MLP neurons of a small language model. Each row is named by its layer, matrix (gate and up: input weights) and neuron, and shows model dimensions 0-223. Each number is 128 + 24 x the weight over its row's rms, rounded and kept within 0 to 255. Numbers have three digits each. A neuron's up and down rows have the sign that makes its largest values positive.
After each neuron's rows, "fires on" lists the tokens most often at its 100 highest values on Wikipedia text that the model never trained on.

L2.gate433:158109095103145106170118091132115093110115124157100118136108152078130105132115142149109106168140140134148135114146113113102147156101125144128157115178145097116144102119121154113110159087081125134112124129103087144125098142136097111110148132155179169104127119166148096172141125099145103131093128118134073106130131145156149107152128122126112146129139105138121128102109108140129170079127170143153117130119128131131146150126137152136127153129123087149117129152133132165037119125106123155149098137101120141108111158108091142105103202140111153058142190096120173126151120090120099147126164119122109131121164097177128133100093153103130119152113122147126165133109133139125110116141
L2.up433:108132146133151142157094131125115116086102134170141141156092134140151105095110113209111093127090108114121124120158096088142124192142128136186155143139099134117129129175134129113118144098114102113129132097105137105181169149118110094127138082126128101137146127137105159184176141078147141130081105121162135115105132121157132156147114079119121158097119113109151102126119114157145172097123143112154081123089127157098150131104128132134122084147114086156091133148107123110112115105111134144099142128167128170109128133186117145155122124130094099149173116173117161140127107110134161108121132120113126128122131092142129102099163165103130109148107117113116112115147137104117125159152
fires on: "Al", "Val"

L6.gate186:147134123124163104135132135115087113136103131124141136115113171128147128095122122085092055153114130086111172148152129091111102127076161169111143153119122098102106096149150111137157160128157141118122105134154125118158121105114116148145118147139131152112113094162134198089129116119107141106144156091138147101141102130111146179135150139143122133141119109130092135159145121147134164124086155152149137167113096119136108118106123118155125116142126168164135133145119090132153063086114102121157128094115104167136102102148146133137184132138122129140132132151118119117099083155145138109139160115103128120114131127136140143126114153130062117167068134166100113161157186089145130149102
L6.up186:122104122128128185102177148079151132169139105126123154151113096167107148100131130166138104104118107105093206159105132117124131128143152153124128122149145129132148103133138114129172165152112144145102129131166123141195129084167091116107103102129113158118145129184116181093128127135127131111101154171121133123138090087080128124114104150129123171128133145136117105133136140159121141164135140140143105142127156102144129120106060109149116168143158159149138120126120131126115071120104168166141128125125119138148112101158129128138153163125139132112133121120102145104108127118139110144118089129131070127121099109149138123084136129122132134126061143122142079157134147121121172165083
fires on: "ch", "ach", "art", "ook", "ep"

L11.gate149:135117097132104106167160133132086130111113122081135101114143149099131103155157140168106159134123124172150121125113128112136109119093139140144138080151115145103090155179136143108142104115146126151081117128142125160087137085094155160157151139117120151133111145135122107153126127143118139077169148135139125126124129131143159160122141162113102132122125129104183142144144154147110136125170186144121142106147138142102129128164126125120112121127130106132161134063109093118077139164174154137099087123143116112108131116117091136156153135137144126126151074132172119130142161127121171133116099130124116070121122108160134141165137124149114114078124116126149085098100092130070202138155
L11.up149:146116113164152134140127133164117107109113175129144157119139203123116134107097163153174152138134138185074145149140104141108134143111125143167118124153149136123122176138103140180149144089110125122122110105119136151144136098143092115134137114101116105136095122140130184139136159137128128105150094153158167117094145124146146152092123190149104102133104156133116157146125154133143139126134132076117139093122115098128132091142115098098159147121132108124159126123094098129104131112134191104125137134143139099128150148089176174160143125101137107155150092136143136141124165105123155042139111134111186134141153145138141119127149145135130141105154174119166113123137093108124130157144
fires on: "\n", "\n\n", "r", "– ", "| "

L4.gate180:164107138143120160161160088112157111152126100126140060104093167135139160103130152106154095146131091116113106129101093122098118147152142089105110170118146111091148142144114128131106071087138146111151104128118126141113122126118132138122137101107155106114119119123128082099143111115131160115125118146169090149101132139141111083156106117108141115117170118085118111088122207144130102138172125157125110111139104144186108154163136098147139129133150097178146125125138129164148125149101099080119111161119113103121101100128085100117089090098167167127134139141120162107084106161128148099127138107135115127137170142114157152114154134094105130137090138120135162111115107103137127136155
L4.up180:128090141149143144135120141107136106095137089172135092134137110119115091126117125099125104119160111144165152145105132090152108153120137076150129160128128138137091134137132146107087070140151114121091132127135100151122118114131131164141108115149156128080167153127161102083113114107163129134141137121107104133104156129105122124121144142096131118162116142150174143121154129148065122138121132157125102116136069151189114104126124133147115098121124136162093126119096148123142122127144126126147126146137113109147141113106069108148090121078139157084152172118117172111106081174093127111130093133100151082151123147105113146053150168143125119114125110102129138136159107175140102088105
fires on: "ol", "Olymp", "ron", "there ", "Popul", "There "

L10.gate319:173135148097127119154172095151092132123139112119153109145126154135161120097157113136123107184133135117132171138120196156180126116119136087115207130118135154095077152175096113145127134133144109153095110153128117147126096156102120128099130112132137084090108123129104127153105115114151110127103139166125097138077148083113132171157133135128123125116153152125120144101132173136121140118137138155162137141097122138120098119111117134136150080128138095138133108139148125079169116129153091125124114136119129137147148077091091099089112150139115122138126096129091134065162155140119123158144132168108148107114168127137140115131114108127159124109132092122120094115100120143120166179170
L10.up319:138181124160082096117160098128124113101164148057111131117125157087109143134122120161112134159130134137137165131138158150154122125110130153128167083154126113100132134145129108119119112144126101156135106134140122118107128128136105145111112113102161100096128093157121086093134119066175140120138118127119104166093148147145149128115072130150122106166158092146138170155162158115164135138135120161167139143093095168168127132111090147145128128135112113124125162117137100108142141154138122126136104126117125144133156080140115128089127162099109128116177114108075175095157118149132075108108128152089128136098133138139165090097099153122165086149126134119153127118144109134137148169174
fires on: "Har", "Sal", "ol", "sil", "al", "har"

L11.gate370:103146165124131163095137088102128098115161161144142093139120148098117142139151123098096147147134155152125109150117107172132122111126095126133168139166138133142134144100122137183150116147126124144100148133159126138137147133146158083133139170161109098160159151086152167166155186128161169115110167115134106107076171136123160113100088122128150118126098121075093132148135126113123140189098123116148141117090124125136170168087132119101149151132112137116120120127157116103093146142135123119092104104133138114161126143131123139143162123141110162128138086135139121120099180139143132107136127121085110101074114189116146147129109107136129116133131144168107139175173100150092145160128
L11.up370:127129164110113178097118080185123120118135142116140103182155123089082137135110110109126139094161162149160131165154140173141121112094086103138163100118138142138135142113089133109113139150139110152149154134146131130144140146144140113123155176128129124100116157130132130196130139106148146127162172148117118147109161111150175138111128118145170083121175114110136098106142145129131131154127094127124138106125117145132136143128145138138134180107112143135131129130159127093120085114109130122124133133106164138119152148182122117102147124129101150123097104112139154162098186162113127128137139147096142110117071151144173143116099119137092102134093179106136130125183149086077169103102
fires on: ", ", "by ", "and "

L12.gate477:146143153138143058120085154151137151127149139112222101112134145146098127148145115130114111136121116126107116094129151145128110133117122112097148135178111105153149103138127105144124064096136118163143141134132132122139163154137128136144100099119171122133123141110100148141110148141116155148100129161108077130127156124096156109123111148092117129137082110141119111133131118095137079124113125143125092171144137122133178139119094165125100113118106174081137139098147139114163152123170115171117116095104165119105132066069144156122151133109106162093148124126150128138155134138122134092108104091134138193106140143129141166118176106123166156134123105133137120102143116105138151156113
L12.up477:134155165138158063110159106160097106127162138076181074123137131117126113083122131167118124117129120166104142096110117193141116125134123085135130122127157114171148119135112103103098097158143158140112120136126133083122094154137119119130094131108112102112174121129135168148106165084133140174119145158107113109130151155118141115118142154142106147136081144176102107133176106138132140118121095113120102114135114109116113132095161148084081153097111139085166163170148147112141145097154109121102140100160120143145156106107138123120160129131043131129106095129116150132086145077106162128120126146130138127141113134131149172135157131124106129132130135125123128127144148161142158131120
fires on: "ra", "Ser", "ol", "or", "sol", "amm"

L4.gate57:123122141108102117163123125130127144123126143145172141119141115155101103120115133147139125129134130179141084126155098130083097117092106153201114100093125113155123087146139140098120107157125143129087170133094160121142128142161142097128097114135124092133077170097127125117113155109109117122148110097124107142105161143119101134119095122121157135138170122154138145188132144121125111078108091115128085131099148074098133125125142116155094137105144146064145133149080129103111135152121156106130178127107134112121157118091111103087162111102137163138133112147119076149174087115123129077133124140118142091149126164148194104092127135136129163141124124142154116137126146113141152145095
L4.up57:090109121135116088136113102125130109103165142130144110096136144110099076117118079185153163139149110181121087118140113087149129139129110130121153172095116090111118080159105110113115120152172136147162178144123115157107156105129146133121092139128121090153113156120129141152136141137093105147063098091142124172130105140121166127138146156144147141135103117163126097137142146149138138104141088127138110074128153094134130154125127126142120115102122155093125110141149108115154140166102155078136119081118127130172150153119122122111147159143109162128115122137146129158151109107127104130087105124160199118098114100140172109123116139144122140178095138134145101115119153190125144133122
fires on: "or", "Ser", "num", "ig", "ri", "ir"

L10.gate292:147147135161124137100136123104157149092085162149138129149126139145163159139114090149104126155136177107127156156164140120147116107110133130152140087135106162120121066095129124116125124111139138095115116104131130149107127131118145084119173068172131137107112107090149097132136135182147113126145116108119127114150169139136130123159153149101176148126121151106136106106098114151162168173112110167147134117113130130134172108095132140108102126067124080148135126126164116158165105109093149110110122143141131103094101155121164150139083114126170152146157083125131213119143117085140142095125118130115110125112096122170146136153110104112078096107138165140126146129118113110117120127133
L10.up292:103129166135101155102140123121086169128149126162165125132135151143105147113111135135142119143138201069178151157133140099130117075122144105145185129155118140122085158099094101113155169121133134127141152157120120103109127102110142134133130141117054145111117113135133086178144113155135143143147153118091138107131142150128166143121119113109129157105134110115109130158096133069143128172104126132155124112135127129120136091133165155159103111134120140136111148138132108136144085111097127110066095129123105159181128135146136126111132098139133113107107121144084183166159144150123098114107179169109161146117139105121164140125067092115085127126137120140130126130158114144120106116118
fires on: "and ", "the ", ", ", "by "

L11.gate478:125123086163106126112179114146113136109146128162130149112124115107106115127133142115097122148146104100130133158123111175171121116160135175172114134134146101129086160091118100134167177077142127120112078149121120140139124123109095128103157137135150152142113147113165104102108122135127084144115154090093134130097124129088148133098123122100100152136151119137120091113143124076117132157091102131124096118162150098086139147114149126101136142101139094101109163137142125118127118174079170112102144126141150148106108145151167110115131146100064188123125124125155128139141110172110155139150145102134125187113112104135135139160075084132178123145101137144149122099108116164147108153139
L11.up478:164147118156162138157127112130113095085120164121126109155143132132156140125111090143147136102116122096116118128145099119147126108104084099128124118150150149109175077118143138150166122145162111165165140135125139145134138101150129115122146119167124163157164120127131160145122096111148148108120122174143084146144094155153129142095122126114163145162138131116169130176146158125181076124152129118139134101144151070110145166054128101160113150133108130125084140125169095143158117125154136128145123160125149130130097100116113166140110142144135102159157132124098165123154146155123149109099138120078102104147172103143099126122143133158143143173121124087095116118113173095123085079120
fires on: "has ", "had ", "have ", "in ", "ed ", "ent "

L8.gate425:159133157105130105164117129143137116125129133134162117146106141137139116128150096137140074162154143144155075162149150108147114113147158128150124121108075138112143130125145126149151121127118124128146150152058155133165175138120141152127161140161123113119123101135160125122082132112158129132119160094109144079187173137101129104129129132158129089151109158125142135102153116091118113109094094142103142178078141113129163141127122122125102124108082128119126158135154135138154111101139093093139114169088149142136158107112113146120153133111109122129100074132134154141151149159117082143069116128112168096124126125108135124094103100106097152120135125072176135162127140201142134161132
L8.up425:140091118130121112104113063118128103143098135154155128147134187119082119177131127144096112172110159093141152088168104111148131117095130144132174119157114120154122098141120108136134134141105182112130114134128127104116130124097141096105168118086093132092121120167104116147128138156170117146076134112121153114115108152124132116134142122138129103113106150139138126154116147077106128150084165153061124087132143147165097104108154141135103120076138089106119155118130137101175124097080097116153129134115109120102098151117143141110108093150136130139097103155094117159174125132121118094149158102145137142141108154145135151143159071095091137130105131154109150136126144118144170137104
fires on: ", ", "(", "and ", "–", "/"

L4.gate236:117113120118102126116135125131124162121155143181147112122144136120070142135145195151116134112127142146106113156150056111173126164118113119141167125086149120102182135125159119111076130098116116088124106126137141116143141156166131107150131111126156113177143122131108084162137103119143122145116166122153121145122144124088113128092107127135160112159112141129115160172110113107120158049126101146150112151146171142104152147124119140093184138108139110129104161147122122151143098153128127113162130126116146136140126122118128103076112135140146170165160123158128124137120136100147098108167131112091111125084153116151078114124126117079114165091106175137113130142137136137148143184137
L4.up236:151109130098163132119114086137077144116108136125151115128168126098122116122159119152159157081094097139141150114113155110136119155071133136143117075122112133107132154085169098121129108132099109106110116118126113136131129127172120099136161096104102095137188091135101093170089127117154145159137144121146132135190151102108097141153097099114118142148148117122152136161071164137164128135157129105151147118144130114149108124115143164103130136103120130117153177159150113090117143120135126111123134128146111111159162157149095116134132171075109154129121155068082124170099139149121087176160139113082115152123149136105115108133164145124120116100128139141125114119115141165135144171139
fires on: "for ", "Bal", "o"

L3.gate264:130143127133130100123144134136124140134147134129153134172156110133126139103138150087120119093154107082147101126103127123072130165094127101097137093139164105085161124136121112166111152110140101071131168165120120150136141175114100124125133132135132095134111131135146109131157141105135092112160124116118095125112147080101104143137131118135141125151165178145084136085146132138138127103169080166118108143125103118108171119152116150166107129135150140122085146108101138092151152100073104131127161129157112113053103158105150077114128090126108131128130123105123140101121141168122107137153108120112142123166116144165143107190147093121148156107155173150106121132129148142176100094138
L3.up264:163155110129135132085129113122125094144138134156122133122088120144082168163123134132141148146152128142158141106140152149126147093192125146134153168133131148129089123114174103141125137143102159156098154093118071165106126086178116175122101131151139153106142139113133116101191143143073118081175175105148146118097109157107121123109130126150141132119105141094108112118110140120113121177152114128143147126122081093122105168131109127139114131081127152116119137150146160115126103151128145152136156157148108113125125120139119100123154123152092122071110113110159124167122139082114118163152143128161126110147169108125132152149062150152092137168115141109103149169103153135133121136148
fires on: "He", "We", "all ", "l", "he", "we"

L3.gate5:095117116170107146176125168125122118131151098140156099114170117149122147093138122126126115078146145107143140110140079130171139092147176115126113120097131121158131115115125141156132165148118149118144110126099139138169129124159148132105096126154127086107104137159144120140175138093169103154165133094159136118097132124137172130107090120124164130151113145121113097085156114132131152152135144156119144147075104126115131142104126168096092134125140115128122133136063156134113077130128088112115150117099126138107137166146112118099141103119142068167151104136123118114086176101123137103122108123122107110099104128119133166181080100093134146139094114163117140153110098146173143170159
L3.up5:096132110135140156144122092121157152124191085150132143126152143154128164121125150120131119120106145161160130125117132094154115167154146123158130100113098131110093102117116139158113137164157162148143138123137119148134124134113168098140104131137088140118080113157165151145120121143193163151135101151172146163187117106109121139136100131084131123140094137126153121105125111104122106174106074144074157125164130119150128185138127109126097106151118174132128113104134070115107117092118107114096112129121123180117100147182140132077130107119098151127130118166132090116132126154104144090139136144128099138210146125110128116128088123130133107134169125146100149135143127110130155120136
fires on: "comm", "ak", "inter", "ir", "end"

L6.gate271:145135138119109130119162126121117100107155109128116151164097123142152149125181096133158118157162123149099132175164130195121099113145135147111133122114139103124150128131118069142102068139093111090116129119149126122101157121136138126095124092134116118149167133154101090163080125136111140128132128104108115159143126092131130127136105152122139102173114111091109122170133129155147135097152133123137112136067102175161153146178126101099114169151133127134158139164134126088148143124170131092131144094101099122110131158135180145139115125118111132150116088077103169076149123135134142163146108135136087128132104129125109152131140156118105107145107124188133102144061149112151128119154
L6.up271:152150128129127123107130131186142134140129106119140107113050118148182140145086172111102091150141116107100127170137093125112140171118122158145130111114122143142114146130125130133110118134140120133153101167123157100133095152164125140079111138133113120127112092172122090152127090122140131179109117155157140135086131114126108116102109125130125126155076161115152106137125158148149107110090061123130166123101107131167146116103091127091141128169139151102100080148103133107100114137162134111146134156140139118114143135097134174130129138140148088131117125137126149169142130076125151143107162153141124097084111096139106097162145130151108147145099174174158087133120101090093131125096
fires on: "| "

L3.gate150:162115133120151076159109100132169084055143131138093129127151108119164133152084149114105124111137116104121131156142059121170144123157141143126101122148101103121108112133104136136153090125121160148124106166152120150104063149116178112095093112157108099145137136126144144116160077158139159121090138161060177139110106099103148099144144143121117103140149114122149124128120158106111169143130148126135103124123166136167135143136161094128118110129126116084158109147123134113095146104103137181117128136115176158139097105094134113144104138110099117121112156134135126114107136147139125141154091147143149174138163101149162131120169139123190160133124118134125131131125144123130104147156
L3.up150:123121155158136137110135121126098094114155113132121148128133142153141124123126159136113093122137108129164100155147146137143129154141125172113160112119152111158102063150112112150137128156142134148075101140118106125136108126107115058122129122159129145151141141156103176198166141136088135140152113163095129135135130111140118140096136158077157134127197129125122079128125119108122139163130128107120095102140083113103102139136092117127103121105139166112134122153092143142151154135130177136133144125067136170102121147116137101154137091083139119129100145141128117128131148170129162139114074117118100144161130071176115104067149127153164119157105099120131129118110160114113108111086
fires on: "had ", "has ", "having "

L3.gate381:122146137137138099133104136127124121136146126139123124134110113142144117110090133119099087077155120111120096130070156129124169060133142119114122144138129099173147130123087138064123092101076096125102162123119113096099152110109117130139099096077116134146106131125136145127140061162129120138123127108154143132148110124121133121127163126120150105122098159116130131145149189163151140130082165172134115134131129097131125130077146147110098090126147114141141102113126138133137160124107092122162147106133124147151145121109144102149149132188146118127114140149155084121102138093083165138160119162115150113159178110142147114151101162111091097161125088160159083110157147119124096142092
L3.up381:182144124097121132108167129131159158127133139143098114129111139132141071089112085090124110170162102150117126072179113102110123097112110116112115102149118120132125129152114134128123144131102169095136146152132155088125127155133109158110102125184129106131111127105162110121120122149130109084134115091130152102137118140167106150120149156128101160129157144123128119166121101130137095116137132086152163156116144177147149137119111116100108090151124144119108151083167070093158120120119091152092122178118169099132098121121125100138132113115156123125198126091112119135138100136141119150095152108135122167204143109152157144116157125161104139114120125133167141104105097103153126151116
fires on: "or ", "an ", "man ", "ar "

L4.gate227:149113105141113148099097124120107111086153118119128082125128152143175095169153121149115119141114108118160142116127073167154146108118125112144140150124120104139138142132135140156101146148115153154137141143090091158149147133118080117100151124152107103145175129089110139147091127171139133118082140098150102163134154147114122159120130133135153113123068148120126094099133151098153113179121169159121150140127113127101152136096135135132137148107128125138100115121089091110125121117157115156145110161119170126121115159166124130164122118135117109093078129103176091112106107102081093146147149105140135142193182124128128151175127126082101117147118116174142169117095159151135138162159
L4.up227:135148170125091152139154072118127152159156132123092144165109098151155148134122136148117083153118123116135114121121099110125123133132073122121123109109142137146137139136113126148106132164122140108149130088116191080151170142150179128148107148156116123143115147151120090151136116114115143109157152150141112091127118147110148103159105089172156127100113138122158110103144085104134145172157125136084167160188125109105150161137133091165108105161129091133116139096146135140161123089163135131133082089121093133148149119122111149101113130093135156162149127141128109134083109123122159148148139096146095094138148127120131170107156112124085165122164138108106157148162139152190132126154
fires on: "(", "inter"

L3.gate0:147128138150126081148137145122141145109154144087169111125152141156139146051139126125107128121091121136100132118140132131138095120125143107151145059096133138129128150160150127145141190100095145077093141155133114161155157141132101142146190151122130118068154105162143135130167095102147143124136126139125092105117099119095119137115115134146110162096130121139158163106133182104138147121145140097162161112123138154119114100078143174163145119149118115159122115137117140159155153104120138153087101152091162111139121125129123132148098151117110116114124091153144100100138172120126122116078124090105167117106158127156148143134119158124171093130113131118152153140141128133137164120191
L3.up0:143158117127126090129110127115172131105110188116138117106100111101159148125115119150121136123129134140100135102138155135132095174147096165196133101156140121114109149168135099117116144146089143146135156141077092137114123135151152104141127155076182140075182083159108145140142100099142169137152157142142151129107128113118095185138137129120121090074105160149127123113103135099104148123164117156141135145147109119124117105105127135118165126151120131151125111154150144121132096129145127110132124138122131133130136127094084154189123163135127127110133085135147150149154187144115107058084086164128145117084129142131107153156150138116155145128142125123145120149115155082109120125154
fires on: "Har", "be", "har", "bel", "dro", "arti"

L10.gate141:130140130125106103133105184140143125105125113150129086124124120145148106113140143130135145141140170119119113127096137157127084100129102124147141100055119137147116145135170137117052145161167128134098108138183068141128147150119137081098157139130111115130160096171128141116112128108117128148180125132138175119124129111121119160126120154163124157162113109123133128138107137149138156114145142120118102096121126176116126117128125106092136101131152096103127153154133162141109151125171150100118140098148129135147113139129147152123134174158138147127137106134150144147132070106138129211118109130115161133119124158151157147139136149188111081155113133180186116139134093126080086118119
L10.up141:148115116133096155126186174146129102109119122122110112124163116095119110117144129096117120133111130130122131176156122156165128083117119108139136104067111082203108140158136122144102093104121116146162130127152128151157119149120131103145156106114116128152096121165124149133131142085149097103138072117098125148139137171146150130128187139079141150143112095121138116145087175177170143095146126058109123115074139122141113146139114117133114115176148100130141106100142121093115122118114120122125109101122162124171122107124161151148149141123131128134122098131156159134149109125118118154155093139107155148099136092112124142123085155117168127112102158143117121117093097081102115166156
fires on: "| ", "ri "

L12.gate228:203111114154122117150124186133136109102163103160122137147101100116122121145140153134138123163103161111162109093097105119104153122150150101165120140126072117118110141146164086150140118122100129079127128130162105141142108146141078127112157131116172141126113126097121101112153157100165116107147143090104131091164112156114163123168112106154107098175122107126146098158146135174153144079162140170147112115140125079117141116128105119152116146114126140136155119114088145145143168127129113124127117169179134163128120117138132107115101114164076082098102149103150164126121146125138101115167108138123141144100138139113169159130133117141103133122095145186112107141109142120125099163102
L12.up228:153078098156160131151076140097108110169158092142107081110115117118090131155138160170137131137111171139171134116090155130146128126153102164134139126117092126137110145128135095113133144169129140109150101155116122145139132165140135110144151146110185095132121135121108119098130113105157122096131138102083125119088123104099078123129090097129108125094113143101139088130144148138137125150110080133181149120134114090097138124111100136168135137151125134172145155117151112119120110136081127162166139153128142157114154171192092134126147106129123166086145148157148110158100155134121095133114111085153133126151094132128163174108142085126123103107121121169118144124117129140124085154161
fires on: ",", "N", "we", "n", "–", "he"

L4.gate44:141140137132134148168141107133152126095124114129134156141138128169116136117126174169097147104124123131155152162146152123119102140086149144161131110140127142114139154171116098125146152145160138132166105130123157105168175122131114075132107145145088136150121136151105109142124143192166124131116122137141137141074084103096143116107124148112153128132124117149145138147168162067140121142143093093117124138088164126131145095108062133147123124140132101098089123131113123100121122092181115176142120096137097165148151146131122175146125155085104140105072109121170090146160145144133132138132115117102097176110087125138143141089137109109158112136159119132068106106097113135129099114134
L4.up44:141113143164150117131130098096157098105153139128087135148174107120160148142117180126090129124135097134100123114124068134164136146095128122141137167150164138143125132151147113129192105104154118163148104141155174100150107106108151085148121131121141129142128135127112152108135083116178120142128112154102147157103155137168136113108141124130084180098150122150113077144132148138165109144109079126121088109137115104110125141113061102104142174074114108119104149142135125142076145124156105140087150146077132160127115117133146124105110132104112152128159075151124138103151178133144101132156134147111149152117110120141118116084174120139156114112107118108117141135138127126076131134139
fires on: "has ", "have ", "having ", "ve ", "had ", "ts "

L6.gate56:160142127170113119097145134139164105142149147103098123162127155156125119146123115112147150175148143129110114147149086132147127105096113126138132085129140130104108125155135127152078094090121098164115122134137144105122176134115151116155139088129123123124146104122092052107156149090119114132157091131167166123112148105110129145134144168157155127176179127101144112165149117176157129102165156099139147134121117134161146096136082105131065137179101101139154104090126113094135101095150130105104129123125085133149191114132113136106127150110159163139092098156118138126123130134118116107132093101118148088112143124109164126166129148134124188132108121144105149140101096139111126102122
L6.up56:160149137161146126110122134144121109104117117145140083131115147123149140136112114091153148144154120163087136145136090135152140150130117125155138102142143122177135105121129113154077104127095165113132151113150124121179096094134149125117124110150138128145120131157100099139151089130177130136166132136107133116155134096111145161173136131161148117168141115132108086193130125181143140161142176076147165142125092099100148106141101136111100106145144142139166117153111132118136142114173101092116124105136122139191191128073135132158164162126117147150099151098119136133129168093118124151112083111161122094108112173103103108109156152171125141121088115146113133151098122145124139161127
fires on: "| ", "; "

L11.gate147:119106126121114135128135170134110153129135162104157121140112140146122088131100132134143090129111182071184096141140158130143152144112121120120153158082138097136098149093158149146090146130116132153166116122153126152154120110152153126126132142145127144156104118105139141142102130156122108157154101100151144151166112110093161078124114166133137141079179138148123140168093103164119128158106114167096102112144109114111151116109172123185119186129177147120135117097110083138127139106134160145124143142124141121130114105113132198143108160099123152131175108132157191143132128122128152100127154105154091129084116113131131138122139102133086102113117182145128142133141170106145127118109
L11.up147:129089135157160102130134152137102148117130159122158144119120182119158170114095152132114115173103111115162113137089137111126089110086147136083137101106154143136117144121182152149142140143145164144123119110088164142134150082141149114126115131111145101146104152105156089122112132122098161076131124147117129137149129104077145129166098140125099144145158171149163162116106130102133127177111112152141136131135129104153185118103114116152101144128127073106113141115144113141164153095119171141122120140113125118107079119129143180152150151112155145136114129114122216156121105134154159088121123076145152153100113112127135118119117157117145090099155130170152118142135120087142115136141
fires on: ", ", "and "

L12.gate23:118116146141091159167119135153113104119153121119085161158161102129160094148141140155099084129104133130143126127100104130143161106127122138110079140173106097150127133123135110148172133157168141155090084174160119129149156131161137185127151124129163131083100162117149123128127144152106180138147143149104135149117158139121132121110166045095149083094108121167139110152125141078150145138111120108124144082107093135133134155136120171151142126083148169116124119136187094100143102107122152124112098114124125130147144107129116176124141114159097115108118155116143100117154126141143117124135134129106137165109121168093166169094118113139109145113111153121116123113122101151139128083127
L12.up23:141131102156099172141146170109161082150126150090139176122093117136112092137081094152135085102128113117119101180165114125142157099131154103109107133161106122144152133076164112146079148103139154104084138159123092139150129113114115153145126156182104142093101105168123106153161085111110109119142120176110076158126130115132136098117135143118163136174150094135094140139107156122154126113136130139102145106134080170149089127135139106157134126129132199152132149134089151107104114164124127072126129117124112172127119118146110153120138113149133137102110153141132151154100113149129161117103125120110162145108135138147145147131124117108147125130082116119135118135139141166137085094124
fires on: "in ", "the ", "-", "th ", "early ", ": "

L10.gate380:095149091126125121126091149104135091107099112195095162138156146135165153117085122110130124137099163087142155147144179146141139110141142131145127130123127141131101105127084146124155135127125135128134125112159136135113161095161130116116117146158152104124127113111154177169107119153121147173145132098107168099148144155114114083111113133115115159140089126141127176147143148113085122153091110182114145141144156128116161072151115110137116136123122084128092138143129169131129123132140097132105144171152126155138089141114117114093124137147149161122131099101138141127089168151147176111124110106150086081094121115094149123096164116133079119114057121142163134145130156110151111138093
L10.up380:160142165144112155109143098084091137116101064136126164122102144156171126114066121132090111093140147065130117167141159096107140108107109052172169126117140158125107136118104149112136117157128121125108115118153163154147103137168128137146106130117136137161096091137167094165163115141143100096132119160115113148117093117149140085130146146144089142145104144113104122151121157102137133164084132146125158137142141118155145105113089150132126121136131097136101140152106108137155167139131149081131138140147132118131088128138116101108142146127117146131118127132143169140089087107118111148101094097135138142110105106108120105074138143128153136177095164134154110143099119072121138121106
fires on: "and ", ", ", "of ", ": ", "-", "American "

L8.gate232:103159123181083140133123127122155147104115101151126129096149138166079128136107138073129148155109127175127108109128110141170101167144132147146118159124149159138110101118110150185127140121154148152148085139131112100128135134155159130102147134102112128182175091127128101112154105081120131169115115125167130132095133120087162165149117141149172166122137136130167127141179134112116149084120096174166117126113125145081121141103107150110143101109135173088110135127138109093126111162147132137145126106109099130122116149153167126121149112152070129107145113133111121167139148119114192131118103110116144173122111113100166129104105102111150160134110131110097118083139104152098132117122
L8.up232:170114095100138120165168145113164149119173159166126135122108150108127138083156131104110174130131089148094126131120188124163126079103118118147133145171161150099152130115121149148120104153123116171100143132146168128134168117129095135092139134164132119140116148108130111103142090159147152108128123139148114148152076153105107119115135093115147080148111147149147162146125102149134191109132145094148162126100145118103149099106122155104147127144156096145101129088094137118126137164135114100148118123131123161136081081098144133169093128121093119116112162105159115148140159094077125110084129161129116120127124162132124137140133096113118090151169138093118155118118110136137088084129
fires on: "had ", "could ", "would ", "have "

L4.gate238:116098145098128123142089139098129152163131110170104141129117156120090119144129132178108135130158111140131142153141130131122121128142131150142115105120109149086168061065149137109143146125122113124128094124132132122079142125119154108095120081145154120205165197134133134168145131091156120113137129081109117155128153156124096140121090114112137118155074107121115101175102134145091141116156097177112143085120157149126143119115161120148153149081122131112138140142135102116111087101139134124081132148115114096081093141142138108113095125115116089112156106111138091099147149113123125161132150096124140160150106122109123112107078117110156124125122153137104088133135091113140084149138
L4.up238:161122165117125104131140107123120147104141126100137154124150132122131081124132154150126141110097132164136123145122076100129142163132142075137107136073150178128105154127063079095113169132118143129139113135139129124148138138116118151130109116124137077121146087167107133160104137090124145115125055139111121157133160168112140124137139100080128131140139123114133149093152049157094166132122118160126144117115144115089139153162128151094138093173150126154110131114110129098141132095112123126139111081080103125151141104170159083128087152124107076137121121096090159118127164131097134104137114101104100135134119147126108127148132157144153141138118129104089158135137176129109128165124
fires on: "Al", "Enter", "Bal"